config.toml
n_layer = 12
d_model = 320
n_head = 10
n_kv_head = 5
head_dim = 32
d_mlp = 640
vocab_size = 2048
activation = "reglu"
norm = "rmsnorm"
norm_place = "pre"
norm_eps = 1e-06
positions = "rope"
rope_base = 10000.0
rope_fraction = 1.0
qk_norm = false
attn_scale = 0.177
bias = "none"
tie_embeddings = false
parallel_block = false
init = "normal"
init_std_qkv = 0.0357
init_std_o = 0.0
init_std_up = 0.0357
init_std_down = 0.0
optimizer = "muon_variant"
lr = 0.00563
weight_decay = 0.077
lr_head = 0.00807
grad_clip = 2.0
warmup_steps = 200
schedule = "wsd"
decay_fraction = 0.478
decay_shape = "cos"
final_lr_fraction = 0.0
batch_tokens = 32768
seq_len = 384
doc_mask = true
z_loss = 1e-05
train_tokens = 286300000
steps = 8738
dataset = "wikipedia_en"
MLP neurons of a small language model. Each row is named by its layer, matrix (down: output weights) and neuron, and shows model dimensions 0-127. Each number is 128 + 32 x the weight over its row's rms, rounded and kept within 0 to 255. Numbers have three digits each. A neuron's up and down rows have the sign that makes its largest values positive.
A block is one neuron, or neurons of one layer that tend to fire together. After each block is what it responds to, as a language model described it from the Wikipedia text at the highest values.

L7.down216:151115208166169137106161134149109125141120135072173087091105131166115120168099219144194101116153195123089137169146144092148096122111186108071062143135106151168145131124095123074108146154171066116088101176085159150169136105121141143104140106140114129148107123140118107153138076129175111118133134156184161108123108112134089105068089080130108119122106149172140153126132069088148131071130
L7.down262:125154149115175177148113099125178139160133128151166141119131078145132178132061177192106123101137173141121106148084161202139121154148138121117096147090124076209121113138180105148097145102091138084070132106108180179126156092112104054143185108107109128144109153148052112141162125158170106137094079100139104132160128081147141102102044116196068151122092157127170145131142116157139130108130
L7.down290:146080134058145120143098182140103156134118076087141158116134150151154080138055154135134102147124158131076090120113179077122095135142164155125081142150123125133138178162196140092111176092120130126111141110108158130124125115141158128075083150128193161113151133160171147140148110105057158149086082067121124157143088139122132080100127135083113179095105142130137182153132113116100178180174
L7.down397:120148121107105076156106162087121159089179106069118118114079163141137203061129129120089147096129141125176116154119138149158167139154142089124122119179138129071157134136056112181173131138104101176188150169124101174115118119071135155089142089157069125124145083169119096115093111096100097108104115135121183148129160134114138112145113182147156050142106106091097096141117099052125036155157
L7.down435:071113159163105095089111151110147164128153101144147101148114129128088185145113094163102101084076150132163144162167151097207080085148145154127181174126147132126121136166133134141114167090160159104186134104111144190103121150165086139183131139113121154162161175117075150167135150086106162142181184145137156106126144155179196158154136179176089144144143165109109088167128186183119155100184
L7.down601:115141143179148129148107122107139150065166159188161089103126150138133095138121126145160129137094141136153121124127134098103167200116041124152149118095138086111123114128154137115110113058176098072180182118116083132091128166096133085167103098110125160171137136107163137097157159101061128109170096074156101097151186179087164118108086135144150047128073090128115168086123074161087147086130
L7.down606:127141157197111118099154103149103157113082137120118143121170098138120114116116092106067164131201146085095109149130140106136155161185138115147078214085143137144129142086162153152090081088152112099141147160098121209179180149078151152097111172118150132149130080086112117096110113112146124157112116182130119122167118118138086115144208167143129141119126138190157167152146093108153089149126
L7.down632:126128177150135160127156158134073119147168154141095128104146159105103174106168073115057098166179145135148171098147153131137098185108101140127109116133125129092185167142141102143147118117093097093117103106100177137138116119107119119121175088164138108164120138159122128155135115111172156155131124090134109152130155119155131155090155099171156099124116194087129142145146117139158171144074
Position and direction words. Spatial or temporal reference words, mostly end in "at the end", side in "east side", compass words (north, east), plus on/along before dates or places.

L7.down311:132182120161150111152097157095080126072163110206198146070125123108130141126129130148127099109158134175145095066081114060095157188134182185183133099123103111145120114078160102174148133147156174059087071119050088132149087101147096082109131134128190092156154167073114111151170142127033130143113117090129168105111152121127118157106135104117095180105138128043166142121121128147149112139081
L7.down465:139188229119185094149148026056125118115095109095114216147096132157129155129128115177094083110118140104100081185145091111126162117104176110169170129205111116152113095170114165114102109114136102127090098138047131145059134061140127095158109186106078096112132176143123137179127150177129174181138155154127156142126078139172058108108134124114130074146148143105112131154140155153162149119126
L7.down469:169150107117131095106193140072155118190089147118102101127169155084158115143133092118168147186145158164092146180106113090115082201128175144085084146072079107125111135072118113090123173134173159122115120220087170166106135156114077159092109126129092121183092061118170110163160132083080121104103090123135148072102144142151101176123169110131121085144134052153173129150154141105122168144153
L7.down497:165138165115169096075107099128144166094133134111124171125065125160147070089147132118109103092176099126071106181077126122123126172114119136168098148152103095129127188102186122117111103146169171124116142076162090172088119115096136095150134113110099130147095175177164107152148071125152063085136144144115079116121115142110160111137122215122141097230142095096168173128055125174119180114140
L7.down558:107101160126117198054155141100131080127083182117150145157115138149094072171109148207097137166098111175128120226068186096114125112114150141188040112104120158114088107131172179134094141068126133106154167142119136147095151179089131147165116152118122100102181079092136080135151184079068121175105075161183157153095085145104147058106103153178095130141161164131166100085127144162162119119126
L7.down567:142071119107091161110143108160117100118132161141129172141091086127132204143122102102134149109113175211098145136122125088106099100090163115103104137132177139154107203144109130178138102114086149177149117187194162132156114109145107124150101122109145071170135146185096151165152127116122181168151098179112156090150096195083169084090104161134135146158085121110181104152122114148070150170145
L7.down618:145143164109152123086091133119183146084112162180122255083126184134160114142186148094130074124113165078139164115159113062126124176186062110122150079147101146126127062121172141128163116130158136087133143146150139177116145129116102142147105123108164164143177145132136130142145140125088119134179172150096139109100130129149138159130131092114116127108149118113159157133133118148154213123093
L7.down635:098146114159134151139134097160112123114082129066089130124108131141170084063109142112123125180096144138161100071108114127160131096100115107147145096144130138113117092122145154181057169124138054146126134173128108122162131128135132112180168075123118103158126137134111160171158045121156104139121139169112136091139092101119163082106087132077115130101095116125129080177165206134134068101149
Indefinite article after copula. Mostly "a"/"an" after is, was, as or became, opening a role description, as in "is a Japanese footballer", "was a Spanish flamenco"; also colons after year ranges in footballer career tables.

L4.down180:127115123065161176117149101141131136095142108125081138078097148143122127168131076123149150115123148134143176161157108090162140121164163133126085101143159138112138141075112102133067098147092122151088134121100153116154199140186089180140156151120083100229173137176150093069159121118109090169115093198097085109154073172115206107104092116098153203149121070143115159097101084135183146201119
L4.down213:114104184148102092036126198131164098148179121106097137051107107072132114095132157094078093113144127145211103134115123153130164167171107142162116040126161139149134140168093133096136133091175085126077118113127089107064160119056143127146115096112130118138123121088087185103067111113167145123142099148111092101120100098128205154067103186114063099103072102158205103115121088145114155143128
L4.down254:144064134147161077132137142179091178122072136129114152101151105150180073129101138086142145075056165108118116141067125142109093112097143075151112160121116079095124164175165102090110132121118107157147109136180156142076103135093130140138134084176140158126143189171100221108164129117118107083138093155087108132093119166129157056103083100133168088136145130086148120111075116102083161146149
L4.down415:104141213160162135172156121140095118158164131133125170155198146137071122178152092171046153078160142184153089115084108105130160129117118101160168131138107115088010116143121145154141076118126094130109127086150105152181143114121120109110187119126088167184079137147077159071110163095130143164171184167053118178126119176125196154097090168118107132125156071160221143146110123179161117168112
L4.down439:088108147133136065142189129152166161178121103148129152092108194144173200168095193125098147142061118157143086145108148102153143165138176139150100111119163091108108057135135115185143146168139152106196099115175085102091112156111106104139160145108134108185138158179086126187156117140125117202124084116119093111048144121205161188067122089091138120171090121099105068144084175128127103095137
L4.down549:101150170061111077130140118158189105125048119099156084158114131126187121173139117126143133116063101110099132184097115143125125136141136136205080153131170098132140152104160110192128123137147197139126150055186153088146120140121141153150112121141188118172154143157036043161117092114166137169156154180147152169083097127105133118040058163154134158154156118115128140091156107111100133141083
L4.down622:111155102176095176089127126116176112159138138139188088178094139180120141121083084103147131138156062186119106063071108126142082157152093149136129159095138125141119106163164180087119175144155168122091073121096073133125108155118194194132143122197157071162143139181141143084152092092108132152143167142130098160109103109184059128111179101089105115143091128125101110138101178131140131128147
L4.down625:117150151090147139154113171186142148173139149155126079115127191146159173078163160109146125101130143097183122112127125115128154128207156151127109075106171098158126090103126075198091120176136165134171153077127079144073088210151099138115132145129138133157149144099115110139121087150147106183164111112096165136142122144113170148116080161129184139128160100108101102091151111170134114167128
Toward and directional pieces. Mainly the "ward" piece completing to-ward(s) or north-ward; also word-final pieces of split words (Du-ring, avo-id, Cand-id-ate) and prepositions like along, near, around.

L8.down363:127044187136093184161118075177110093139143142132108153148098119149133129105130073143159153164094099210130164213157122152060121156116118148080154115056082121087102189192084087091146068156119118128127151168092137188120064138120143151116197150110123122105122070133117156178198044114088082157143124159156135123162129103124126139102110111144140144166128116138157113120097088143115143145155
Before-noun modifier endings. Last piece of a modifier or introducer just before a noun phrase, name or URL: hyphen compounds like UK-based, modern-day, one-off, 2021–22; also a, called, Website:.

L7.down188:076127109123126131146069130175113100105079117111167094109126132121140127093136041134080129099098068172113086128195108111203156156121119131109108159171097144121146133133086163137136115183084129171142189140148113090136122113066094161109156157146133135138132142113164142181040157124118132128155124119155126096143133068088104129093121177105112079163097180126130139149137061146121132133226
L7.down320:169161087118166071058156132149131107137118163150119121126137143105190068134103175078086107160087153149108171179116093170164110137151180106102124153168141198122187107149051148117153139105059206102122128147118126134147135134154147085077156074087149162128117142135115162143098128153117104132088156124109088134067103128106108099053123153132168145092148138119168128127145160087170107169099
L7.down329:114188111110134191162105163159123071116120126136074139138160178178124087126149134098151133086179112115113133070120083136144145185068072157156185182135080108162140178142193102130138094131137121171175118189122105127126124135071173155112146178152117128082164142146109174094118137144144131120064093137170063134173146177123163192063132162141166110150144070137104134114118134157105147066140
L7.down409:164120115160145173113128078143146153138123133111086145167100108137128133112088122137047123135148137049160059149107129092134164128140115120077108104136200163077120198150111121123136077111127136128155124163063110143038136131092108156159084106108129098093167103105167117211138132062158135114087139172138084136078125099152127085114133145170106091156080147091117076155139116122139175151096
L7.down495:112122096080133116081086115182181137127093112112093131135160180193129118109138110163149114109132111201093123150148152094102176129175107139163102151115090092099169158122105090114147114151124217124132150195138142123133132107111130068145126103141151106087117137180147105130046124103090097099080127127079110105087065158110139131134099100131086131107126147097164056122132067127079133148174
L7.down560:111158153165107126142134129167133137114162191162146156127095172136114143090184101092103094123139139114172116106091119196106127075105120123095138086117070136170099137134145109172069100088135074122077118164122134090088141143142112075150097089105103158158116086103111132073123134103112146188159138114102086144155090141130106198082138186150154109054164103158149122091161214125116092126102
L7.down592:125153110143119130096139222163117106131108173154090088127145091088119126125056091158107113093132132126099122129165157150157087187183166106159123140123136165110149107137103135136133143144175126189095128115126140078119073174142111110142154152153142131114102130116179147138094124091086173119153111117097124146161160090110152147096126137132119138168147117183089207164117099122135095129152
L7.down593:129082153113157191119166161078155151111067108073127138093088132145109106120116127058140206172132062162108070134101151129190141120144140193157144149123133144099149126124113121145113135137106114142122146085165098146169141126115096159161119152124151095059144118196137137135069152159150121114166028113129150196143112076122099130096109141112074107120112191139078074151162121102135150091163
Token after person's name. The word or word piece right after a person's name: "of" before a critic's outlet, possessive 's, verb endings (resumed, refused, decides), "and".

L8.down45:177108074105143066070061110143124118130156101116109200115105155068155120088089162142104106147132213073110126131165120131147117139110112107154115147120140112199093136192149096122093113114102150083144110119080110082147131130082199071110120074082120109089103131090115149188147078118086142118121091115075111122131114158062126169110122149111174122158147106116108137110107113156117184103130
Aspectual start/continue verbs. Final pieces of verbs of beginning, continuing, resuming or stopping (be-gin, continu-ed, start-ed, resum-ed, began), mostly in biographies, plus hyphens within compounds (well-drained, 1968-69).

L8.down261:150138137112084079092175119154195141129220143130124085067192102115123104132149139148164154088151106090100186132105093117117140121114094145099136149045154155089123131123153116119115185121170150076096129129121114091110127199187171108188095137180122150123154177098164095138158115074137141103170151139209183186148077188144101098143109163071176113147107145123130112095122176139129136132179
Main verb "be" after subject. Forms of "be" (was, is, were, are) right after a sentence's subject noun phrase, as in "the club was", "records were", "species is".

L7.down125:120138091101167077164146109133107161091102080137154121162101136170122130209123159170178174121118151175139130104097138123103140116108135137153117130137083099109115136166183131188055094104114061070115124145121114158159100163167114106149153164118140151116101174167062173078104145151077069116160142058140094128068086104162117102104051147099137144102129080111130157112091096100149156132118
L7.down264:125105087140134064147120171134117087110132137095175088188105072132138128170166119145158126204152141165062120165064082101129193178105108134117154134078186125094103148127122165126145154134132079140112151136211152143118137122079123156085120121134121185152146078144167107121125131135100082142083164196144112138147128177137100119153123114118134055127091128154163125176131130150130135128097
L7.down270:158135167070106120066162145074123211130075140121071085060205123162172078161163099142132125122145125142114104098094161106098113212208189123071132146142124120138164121089165156143150140096162184137187120108185074100110178175110117100158157147155136072162168177148102197134098186128111096100169158178123072137123165136104129149160133164075163124145116107104118163144089147091163087174116
L7.down395:131111088138148139131186134166131160107190173103109190118186164145137108098112097175132127096149122140126038146103106081112167134148121121150128096089135108116154111143137109140144057099106167134126137111123139161137150110079064163128123172148151102097197098163135099172092142176101166149173160110081119170180065062129144051099160053107170134147161152125103137188132120101107143091116
L7.down485:094145121137094129152150135151123169121169134155134157160172076131150144159135153110100115189121144069118126094169166107162107150116121157160126135071109095099073161095120146117139160165146150088155096153158126106082145076113146131093094112222158135091159159138210120090137118122107156069115154077125129124149131181130213185155109134124080121106122105110133193120183100130146108126149
L7.down566:192107105179132141096102150113170123102144119150115137106131169121080126118151132133132110143161176117111136122097149109111111146136123088066154145050127117156113119112177127109093103135099146192079139062152141190125103152108153059223126106168106130130092165125114142136202152106079187116140114088159153109125172171083133155117100144092107135211168091135048213157130165136157093145119
L7.down576:126122066149141201083068145153113156064098121101098158151119130083117183177095134105162183188133142153087137145143129116141124159116197112119135127116124190132083157140124113105093143121152074162097094080124108147106044139079156154164156151138092151069121119181164125121132130118148142152113156090184103142119074128106163179087107092140075132181131119168128131139133121134111167045171
L7.down626:104106090098179177122103138155125137116117156079197140134122100105107095153135142161119142125110159141158027159153099143181131150108158116121197110048145065113063118071112171151124120095068107130140134057100166065093030072140155103073096116143156123127189053132073133113165137061119171152121063100053147131127120156148152135161140124150176121153170103146100157140108133146170155142124
Passive verb auxiliaries. Auxiliaries like was, is, were, and the verb found after a subject, usually starting a passive phrase, e.g. was found, is held, were obtained.

L4.down7:105133200139116130124158103134104118169117109128142136113119125156184186097142099143099164181056122150073135110124147092120108151092136084116094109157159131129104128135173114152108098111128165137119098106181083112129118184132142135159105127097123168173125160089105115161131084160146164081131077108178118088134124099102098118127136117167146077190165140106151112141184092081128166142113
L4.down8:114135163127022078082111130135190122123125159135093076155202153159218144153215109150118104096109144094131137091154101112110149127155108186105165245091131124168159112152152122096119113117115117142147111107158161134126144155136111166124112156071143105052112120132136133142112113163163199153131085162128116143082119102129114148131177112152123157143147148115163169105154076151239154178085
L4.down78:116159114064102045124079122154151115139129151106165119121124149151130223156102200166151118086078109185115156159180102098116165109124097155187154157130077114054143160076131128111077077120125114115155158106086104132135095130178088181152151118153169202105129124083110096172113113158109144122193113138154117087146135163164108099104135140097118151188127133149142104123099111133119159120169
L4.down107:104114154122131138125059120138096094138108139144115113120141069146173113115150083108137159140136125104101138133093163080174153130130154065092129127213094104106058185123115106155173147111118088071175135113112169080121126104100118060152115144132100090120121179149066157079153136123156146056163153154088158065083175149150147069180125149170082119107183139144131157153173123107085176143101
L4.down200:129091165091085107139133141141155140143082147061131139137113120064126086112125160122152134122146091115075155103175109079118095114117098087178123123157140129139079139165191149140130109136089144146087076131104107163109106116150103131113128101124089149125124134104124123149158104175117119125158127111140111091094125142070126097107161098130092120138068046132145117166095109088096118151114
L4.down285:140185121107161181133082128191136135089116140172146144073115156105142097067097109167130172136110183141098076148105149148138109132148127156184094119125149135212111135096141162076136128119085120131080137186112207079130139177129130101125101097107109098160124095106127101096110167143137095077147100077103137099142109199100171090141092176102114115138104080138142186133153140110044104141106
L4.down339:052100147147210114089121138051118155124119110172095149100132173114163174158175084194143150104147116145171142102109134081153085117134113108127115098137107116078095172099096141144112118144172146158115128112111123219186100146119110155154115149203089117109150046149113113126083153118195146128137168138147117115171112142123133107150093161115149130106174162043147110110171146095098128155152
L4.down577:071094196129103133093147067146125144108089133117124137124127105138198149153096081087140106155166162146065112185089146107119075111122189182161063122090126087093152141110138143153152125149062168162166127123153154097096132147084099049075158086116084088120171125194121141100136032110101140095142049089133152126097113096101117132110170099150083122110225133134179172125146125100118078126130
Possessive markers. Possessive forms: the s after an apostrophe (William's, nation's) and possessive pronouns his, her, our, their, including split-word pieces like H-er, H-is.

L8.down578:102100137128101133150144150157139162130165106177103147131133126126152087177111113154068160134133148182105107133165176120132056080098165144141128149116156129104079120116125116129159147156137125137090148076107089173137083151109100118101166152135168146138112102138185083087182222095108177118117097095147091144151133094117125103139178188130174129058107164099156157088134142134179083140177
Role-assigning copula/as. Words that introduce a role or title a subject holds, such as "as" after serves or selected, and became, was, named.

L8.down57:080141178098143119118167163124157101129128143224126150137164098130126124108169139105140068136124125144151128180118168139159099099174173115141131169098094117128092123076170107097126114084102106094083151153096146159117171111073148118110093113096095126131093135131145118129117112104066173128135150144131120190130091166102158105151141150130116125191133076109142152089123096158151140165122
Temple fragment, compass words. Fires on the mp piece inside words like temple, temperate and attempt, and on compass directions such as north, east, South; weaker on other mid-word pieces like shipp-ed, Neth-er-lands.

L4.down1:150137128181112103165110140111133163136082134111128113145119093123091061196138151136133136138115126127135115089134142094137145115166165118142152171106124124138118095144157120146099108104084151185120166129151072132133134124173146227128080146145130135142174130141128109125093078102069127154171084144152182104056099112076136108160093145122104150136170089134102144122143127077114145103089
L4.down22:124158142090171147112115104085143110126111125188147149097178142139156114107214106110143097092113113129130160084140136138139066114096133155088160040095145134183081167141116171053116087134190101151162157090133138115101148108137121125083135084168147096152165147139154183155140107136110129187165119105115191125136164146111150169181080131153161151151134124150105189114084116128178173124210
L4.down178:172126116172116132117151121106113077153104128125152102175167129092136096151121138125175084140127164173108187146148185064083105136165136113144191085138103180126120113178109086110124129177111144134124134096066091150145162113116102168141132113135155149080124212111073083137116113149127126124105102082106140154088093108152112094073127145128137143116166113111114061154128144156100124100138
L4.down205:130167159132139087137079167158128074175113155117113179092121115192113051127148128114125142195101119139170093095125158118125108145138165188172134155106154136187127119139148139085079164180170226131132164178124163114107107110177140159133180059152175083085139114147089164126087174122134132152100112149097124131087141127123114081121139131131111151114171131102161191138129152143219146139184
L4.down408:109159141154143099102155093127105180153129150113128121110158141195127115109064140135151145131121098114048059123169143057160140169138132123112110132181095113148078146114143067148119155148112157112048081110101164085112143167162104125117133175099161094144146229154151115136138151115128052156165090144087091118122129162174120124089110146104121130080145164120069125124108134138080121170075
L4.down417:090109112124133148109205114086153098126132188138193139105086144143155150091149097120163118112129186127156140096093140157119126142166060064071127136133117147153098122123196133136086136146113122127108205150082086148083155146142175154077081072113149157127102127146185163088127081145139135122135117095164123119104167128134122102146133154073174076140122072128113148081134135136191123105052
L4.down444:202168125188128063116105198126176142197089078144168133135098047114137084209183156101180098100113169152131112136094100102070127085108171074105122137114117133119101125124101166076148164166097095150116142138136133130136187119099126091098108104179104148124136182136132108142146143134129116116081136118140135131099139143181094125097154153096071142100108118075092072077110110165113097149190
L4.down573:124142134056147105072154145120136150138117166137138158114100138114183087140097110136133134137170202132069124118114067090078137108116082147109158161092157065155113132094156116080097141149134137098134143073081215165092139162144140136164158117138143129143156121168139110106149147111147131106119066157153088126157140109228122107103109132160106106163138057185120200098118113132103142131114
Common-word ending fragments. Word-final fragments completing common words split mid-word, strongest for on-ce ("once again", "once and for all"), also adverb -ly (final-ly, rapid-ly), be-li-eve, of-ten, toward-s.

L7.down10:174107152092094151101111157084172121076136166143144151122055129128143130133150120141134081182079178140141136116108106039084137094121104111166099114127169140116081102093192084163141137113176148106067091119127169142064132199088049107069143178176128145142116126106122158141102140108053144151195144160151088124166085181159125144125172127113091095148133087139117113152131110194134163114145
L7.down21:111106050168161116127150205128114114168157127074134146061141104110124109126137122133131127087129148173124118159115149186167139128152105137114113189163139155164100080153117161034105135116093124046101144098135135076153137149140163208130150108102131085103120117157144116122165193142107205119137099140129087153098117094128157150089124117085105180126135103174127088114129134103145177119164
L7.down153:141136091084133148142119086158182115164104105171171108134132124111066101172153144121151163126040111144127082138146125102101128139180085162174143111162100150154152171153061169112095119176125181161145152128108107123175142060094108200120057062189164044106108143097111085104080132141121135150123131162147131140103073091123139210130104121072127095130143154151145089182127112193148097130168
L7.down283:118120156187172084149142161070137126138109103165105119174103136129165125073095089072172137111231154131153105132079123100162121096124093126144157169173086173151176150127096156114134076102115136166129111153161125110076175178153143118119088133096090155130149124115166173095098080167135122120107191080126171135129133126156101101150138165110143078150130193181074180114125097149134189068106
L7.down295:121122146111120114118089124097058201105083130150140116047105166110090118110120187084133107137107152196092158170159113141133197137119149094122152135154083150090159146125175132137093114179142178123146095071122089113132117087121065076052163139122171184202102090189109089159138131107109149074116154101147130158120144155075090123136184113188113108137168194137176121125138157096097073099120
L7.down388:184094149150114154106074120111173171139081152112173187141125178115058166116144188115138130126102137101129078141172051125115149190085103164161140118142093099158122137143128105108142142118140155165195136127114106093142093145120127095101080167130220113139129118111144159109081115095132132111101163166075128138176092154129116170110100165102167151154119157138134136192148107081106129122186
L7.down404:171110160032127204107101159177205187177123130187139158100126090165080119127104094155068081138117121148175143156136129160183079081164139160083141130179128083088082148113140071190107175125130123126149096116030125133119123132106140140080203151145125099107168157156135156091112156156169144064092129087072096112108150170132060083170176134173123150146157119139136105121146141138126164147224
L7.down488:088103162131112051105133144065104083121071099166172081152116108076148110109152111176127174110138153165160129134067142106128135136167163099111172159118150145141124122148079076171116143093148126179203107142107102146120124109234116054146161112160141139114160161131163123117114143160100133080157157158128172156177146152137097124139162143141081105140171161151113128121171078104159163130141
Verb completions in biographies. Endings or pieces that finish an action verb in biographical prose, mostly "served as" and -ing/-ed suffixes, e.g. turn-ing, hand-ed, per-formed.

L4.down18:144137134130113127136163156142121180111118104123132125151126138140099112118153111160108080168110148137130087069086175144156146074046076123128158094122165105100147145166108117068130108132095112133162089147168083126147144159105088132116138117115135111105124128136071153198163172123151111123137167095172064124104079102149144108136137131121045084132137213123135158107148152133126164157096
L4.down168:153126090148109120129155132101077134110142185158158171129083155135142096147132215128082167123108091124155120180090099117140122113147103132120078106096137111127107099157183161161144125167101126166126148089157100123109112181155120187084088111137126141154125097078109132133100143081048130219121145163087104169127093121126104128073138124148124129141096159117134138150149191136168141095142
L4.down237:169113157058173109114151146193163129154087173133141204157094109184198114136143095138133135133152156144070100150117038144124129087124087218154061160108136131209049108140153113114095174131085111141066120112119090164149116161099172156134105121200137079166109127120033115090116148121139141091140117181136111122148091139122102167175125143191137096174143076161109255142106141125114127121103
L4.down242:165164098125189129103091103107129161126153145095129110133154112185103129090107121113137147124118117127102118161134086160155132129091046086125177148129076157172136136146141117147170121152137108112107100151133116085113132201148103105150107139101140121143137127122079114107177143100132131180154088100113057119133111081150109116136163168229096151126138128048151151186155213130113109144110
L4.down294:183120188168153093143110143072100143104097155116185133171066117126135115156153096137135066141108131148167108199092110135073129126113162205139146140149065118122137097091079146101156098070114140194125084133114167147173162160149117126084099044105136155106128151118124119126130129142130159182117086150155102140197172133117134144126106085151087118107091094119089184126126126137141126156156
L4.down302:145120185173123070114141072171140115076139107130122154150166106082220203116112123180115119125097098166146118118123097135144187153112108138120063127091095107130105106105156153101158192089179101156140129103163104169124127136149104203047179119137091100139108101143119127112078118070096115133096121115104188102109127108120128159147152116140087156133106125160146109144118144147052127132118
L4.down430:154103148107150140122115107127120106123137119159146116120123176125117104109087110126147156130142134101099117108169105134128074121129124147073144091187122134138169116191155070184147122110099107186186083061147147151083159097154147126153132063134039156114087099035172136114159140113152088157169101138141110042120138095106155184123148132172177148141093078210186190166139123122127127106143
L4.down495:134178102164097163122128112117092140115164123121148110111107098120100227088128166127124089092111165156064098152180077126157184169130143092088082085103117143088131167161096091135067103175119127141156136143117055143127084107172136092078137151130124133117191102115148103144116136156127171138150086159181135121192114174073132151175175164123027121122144097074169091114144172137142123104161
Word endings and noun-phrase starts. Final pieces that finish a word (nex-t, Chine-se, four-th, st-ee-plechase) and words right after "the" or "is" (type, first, name, a).